python train.py --d_mlp=640 --vocab_size=1024 --qk_norm=false --init_std_o=0.00597 --steps=4255
MLP neurons of a small language model. Each row is named by its layer, matrix (up: input weights) and neuron, and shows model dimensions 0-159. Each number is 500 + 50 x the weight over its row's rms, rounded and kept within 0 to 999. Numbers have three digits each.
After each neuron's rows, "fires on" lists the tokens most often at its 100 highest values on Wikipedia text that the model never trained on.

L4.up272:492517504558439559481476407507505529378494532528527566488486546441484569419481538503440510683539493644519453464585401476466484596484600523476537435502464542522507541536553578586544551560490424467472545462459529468526524499517536462548555558509481522468461526545549480528504484461584474410491513472487458491466488447489509581478513503474405425479512433525529485509511601443544522454484491464455505481566568463461521436442509440509339518487391500526471475519525464555497543480389515
fires on: "or", "ch", "ic", "z", "b"

L4.up434:515453531534527522497508479573495495524446524529471487460475513524482436453607548516485429482489517514466584505562453399559490422478556453438577489549507524451489500529582575488447568519424552529449475472499586422558537532496410510545533528431441434480464347465479489462483496427540444566480540493470405430554523568507486544502447508412504587482441517463521451489513498441468469496618523496544478353613494523490517575452565498443560561542532548474564429549553532492511574516393553
fires on: "cl", "aw", "ot", "Cl", "Y"

L4.up524:527543537441517562500471514566508548537472576515499496572583529437548538505458488467457435493452480424483503531482560484449445501428482577447480488549568493571543420492488554542507465462397521490494381442531397557565523587489573555544506521404504501553442536519556464539435439453526457499560550492543441425419576556509442580510614511486451474582534539493395438454496479433566515501480459487621483425489483470457486435496490460509513539484513481509622530448458615472511423517585475
fires on: "st", "form", "ment", "est", "National "

L4.up262:545480482523432554542459497499506519495538513495467490456563480385513490485525567442498514500588455553418541437474507556546521511492416486513520492406543566587465535537508584533556480536482446548445521494430540421481517479516415587485407489526419512511457590491533464401476433509478553607514616555419439479424527497613425453554508554540437498494435521417470424488531568538527502560591485559502454510482529473463463484574460526489517382548487458412508440636494476521515485564458485
fires on: "ill", "ep", "il", "202"

L4.up608:554540568575485572494445445553536529492508518488560477553506443548369540511626479497495498542533455499512611522427441499475510409492543463470402497526354563492438528474420463497421469546379471535486538504525494434550493530530561509468476490505527443464533466515530481472472449449506577511524621569522540517457516518444414530587442459472441581502556506495479524421430407468457443491601499467451515549588505509438469559585520452575497556452439532577532475527443562510505544466490476
fires on: "od", "l", "ot", "ra", "ter"

L4.up243:448555501598510464555450468511515491461497527526537575421494503469458556475480410504468508469467299572513503439515580495507523514581530448482519560585541470539511525449544569512497475475556516529516496540544553534525451525426487505491494443440517471391520455528474420474488440519489567504513533511476404480493404574511428475517434485441489451476512329482526573505456408503540524513617519639493523500492529441517474476480467582548488462509501468488517484469550504564612624486431477
fires on: "| ", " ", "ue ", "ers ", "am", "es "

L4.up530:538415587500439422543397568543569487548542565628465462528474532472459579567396510448535455418466448469453543464497515546498525527442504522523539457501519526547469507541511498559482490507534462591535521422520489573493482477495543383510599589504489554507449475563483458570635502498458541449513571474520547497540570539471461563526485435549449411512509477539495580493506515442493478542460512502420449502551465516571479546515428401497507449435384545558450485429402488537430432542529457
fires on: "\n", "200", "O", "2", "193"

L4.up411:453396445558515473517545474598437479508500525586507562545469483532464513536404503454586549481588523537448426551492478573508541546561551548572467469525470433511490613528475495529536512416514575506566408478485538484436500559508529438527492443471501521464461493559505421492473528472573565575440424471465502445428475471465570489503535601524525435582493501505511559538353477519506441487472441552548507406444513486421506572392446549555481535376501460489539535471553542452441424537488549
fires on: "ing ", "ent", "uring ", "ere ", "ough ", "es"

L4.up382:474569489575488509562494469604411533518535538424460517484459583520517506465504409445497544480424481470492475541625547417406455582513475510427461633510520530500500516419520464461598545527555510395498458425432566489544447456506458498549549544538464479532532475502439486531525491428523448437456561537534546562505518463498462519532578522534497430488555526612560553473493385602587540465446461547478438379441515493528541483445511459565453506491422528483571461541511453492512464528549449
fires on: "ce", "ch", "rec", "c", "org", "pl"

L4.up509:382506452469521460493463582442537507481513489485579676547500502457493521497556486467452497511458508307533530481491559504524486510551596536541544512459486451553520546593558572542527530518508472474482486488471496477567550517626499519446526478515466458484516485475553456519425421500474541492522381532505548407503469413548488519560474442519519468532506485536591529468508409451516504557416490355529510419451454472568433496516551454594545523541520478461558430510463481461534500581508426
fires on: "enti", "u", "fi", "en", "fic", "en "

L4.up625:535457416442471453542540519456578463476491463547575582515483550553579498495442490494502440527544517503406455488448519520544517507559512492482380525479540467451416543472479462516474485619528518622505476555520418394553447547451498479468462530383580503492476433501477427551493450527525483559529536509568506572570542539415434512450444568517506622478420484586462471488497444532399475527553484489414548511514556459599504549473516404460563514551507540533468470501498414569390514521532482
fires on: "o", "th", "\n", "H", "), ", "; "